{
  "head_dim": 64,
  "hidden_act": "swiglu",
  "norm": "rmsnorm",
  "norm_eps": 1e-06,
  "positions": "rope",
  "qk_norm": false,
  "tie_word_embeddings": false,
  "init_std_down": 0.0,
  "optimizer": "muon_variant",
  "lr_mult_o": 1.5,
  "warmup_steps": 200,
  "final_lr_fraction": 0.0,
  "doc_mask": true,
  "train_tokens": 458200000,
  "max_steps": 6017
}
MLP neurons of a small language model. Each row is named by its layer, matrix (down: output weights) and neuron, and shows model dimensions 128-255. Each number is 128 + 32 x the weight over its row's rms, rounded and kept within 0 to 255. Numbers have three digits each. A neuron's up and down rows have the sign that makes its largest values positive.
After each neuron's rows, "raises" lists the tokens whose logits its output raises most directly, leaving later layers aside.

L5.down1047:171097115140134177183096100090168121102049097174165079179057119130110083131104126124153114058130146143141118107145105164125151078101107135155146100144076180120113117102144117147124074125200116173179129076132174069091116082115117128082159114158165076128175142078120150166165090117143118096123080153124154091167122087153152154169149132135176109140152143072152177089153064186154112113106
raises: "lon", "ley", "li", "eme", "lin"

L4.down917:182107130091106143132105110144139133183147092058079121153140170153169133039192128147125105119145132093100123162044103133165085156148102136091174138112136121163123138198138126180089156119139139137170082106115139089126057121109146073103180146108122149097124068125070149063110072118079127132204132144141099062076161180137171123119107118111152124106110112127124127132110127113150104053146
raises: "ure", "ures", "ured", "ity", "ide"

L5.down1137:112145118103129086140139085151065113187162131183093167157121146188201176110125079122139111084130188118127075132139190135071139114147131117148053144115170154138122092099149170142149091073140154070094122128146128111171050115197109072156097137150163124111080089153155074118193057122070087107146101125178159142158114093067138115107095138121145185114166093147110163138132146102124100088082
raises: "ce", "cia", "ces", "ci", "din"

L4.down959:134101153088135156102159090102093136161205143106102116136087129172182162072138091066186148120111064138140166113177113103109116157103122099164121089124152122071092096108053124139082113144136151119112070124131113070109111133111102105088114112142150165118122145126186122088136171139141133113128143131159100178098097084143137152107174204098105067110158071101093125131129124112117148124125
raises: "ector", "ired", "ana", "und", "ire"

L4.down122:106112095139120138151082095086053144082154088174105110179196136135113051074097128118136110098109125088107113062139149144121152050162153099132150121207116155118184099115151116154127137122128120133143137141099096190087180120129116147157136104071168120119158128104130136094129128080137152122160160172070115094126109121138210161073081100125187147168099092127115121171117177182091155130116
raises: "ever", "pp", " Base", " necessary", " compared"

L5.down582:150119217096068071154127178084158168162136141111146115134046153153127105147198176133112122106144080168142094166121128159165098196161149140134078197153155065093120111089112158192100084130152124174068112109106058129151113140100146126159150093133108123119089076147135119120121127143094116121165145147144140090087088172139136109166115120154162118054181129132108151138086165144147141121246
raises: "ments", "uring", "ured", "ures", "urer"

L5.down1213:220102110116120116173159095113142178158089082118123122125071165075068081109139143089087149116098125146154140178128105128138107157208128146082133122063218125123093097143100121131149148125084130100109135143141127166103123116194147112133069142134155146146077148128090161140075117103069215168085064080084101112092080163100166095164124094133145150185129151143128107160080156172128148176182
raises: "rey", "ative", "ento", "able", "ate"

L4.down1126:094097135139118201175096207128176087125110133128121122136150177105128060155127118073132131151112101116125150133081126089103145106126161172148132157130161083121129156116144111142132101108135154152121100082129111086094127014096174113168124122121182094048102103182120139109115169160072184140147150144168056102117106140183158142139125122184126110074150140157147151137120139088139130181145
raises: "iller", "les", "omb", "ola", "ism"

L4.down222:156100105130176079172125074138120140114088138117137173137088124122131101107179143144102142152113108161070161163132169126105131143124180152149051113133134092161181076151139064156119144102107168133169139068170123101198149065124088151190109118193175146127102082135166119128086184165117133092137180100134133179122140133127122052148155174141114152107101112216168123140158158133152142068146
raises: "umb", "ita", "all", "ag", "und"

L4.down137:106079126148108128166129180143157132135103123140102141131083163110117041098112142122126106125089106169132093117145165127108116190131131142145190143104189137132178090152122083083148073147144086134163136140171128081144074100084144080102154149103145121104115113126159099071105149121064121180100143110181137104124118189103084161118145158155081059141115114165075120125164133129126162125089
raises: "mi", "my", "lic", "atic", "atory"

L4.down942:161146067097130112113105184138111154183106087120129182124171099110112157134134120089114225116153097097075100077162052104178156101179140130081096123121131124151130119144133091139137111122127105106144120100123156114123084123133070181157136163112081113115118123100187158129124154146125113145070142165117131183140136113101135152098112120217133176116118160138105153169136142163127082139089
raises: " him", " out", " down", "fully", " her"

L4.down754:116151100142151176163112073094114149174096112169139044111156177188115174119137129091125051086101147123157126199138148186106126078123128138100159162151135074110159097093098132206117085104093154137170122137081137129128172150127103203150087141125166184121142079133127109089125136135155170157145106186110101134104132175088169136149118156191138099065109212118122117107107158084091188128122
raises: "stic", "d", "gg", "aring", "ns"

L5.down1066:152163175104105037112088157159141121218167131164148146129106086060096143148123129136093125154101172054097141161087115133157088109107083088193110124096131131093099119141094171155112085179161133111108100165104146106148104116123172098121113128186129118163081125067126090178112149127108111104197136183109125131150141151169115162162137129156101114128155088113143108098124157116145187116150
raises: "ch", "ched", "e", "chin", "ished"

L5.down1053:068143117138141192125125184158112088123112111176165092120123161157128150167105091172111090135135146159126152141129077088193133136143141155037146126169131144118126107066097099110161139097084127091151127178136145123154139150122156139082151123131109137137152176206145170134147106146174132154218130121172124136120115143072115058165123205104175155099101129185203165128160107110117161165145
raises: "ction", "ny", "ctor", "ct", "ning"

L4.down382:107112150170120100131129135129114190157148111183132140138168152104109128144106123130159195148115094105092176140164122124115145134126129105078119102091129094138128155212089098131083155109085152089088110149092078092111149039121136150174070176157137110118159084140129145174108146117101131186104167115151092174119121181217168173137104100146038122166092128126113075192128168098124124133132
raises: "s", "sburg", "sson", "sy", "sen"

L4.down1180:123099134137162154173161094122198149116111084102130173176142208124163134141051069125126128160167092122070109115132136113120102176088102084127169131163161119107113178170100098141154093116085173097102140135121114096130167160107146160207080115153147119140155057161107116146127147128185133161115105160132086108132137131203123143182182138125129117159078162142100134189146127145129158081192
raises: "s", "shi", "ste", "stra", "se"

L4.down67:090117146085109123148155120175142148082158086181099140147100163178167117123073138057122108065152148144145106094075102164093108087137103188126095079050119141094118148135172103138159126137147108144082149138105158076177152152126086135172140125105181168132153137144154109142127138119075114123160183119158104144144085172150083196134117186181128157104111163147113143147145097095161104101155
raises: "ulation", "ulu", "ule", "um", "uel"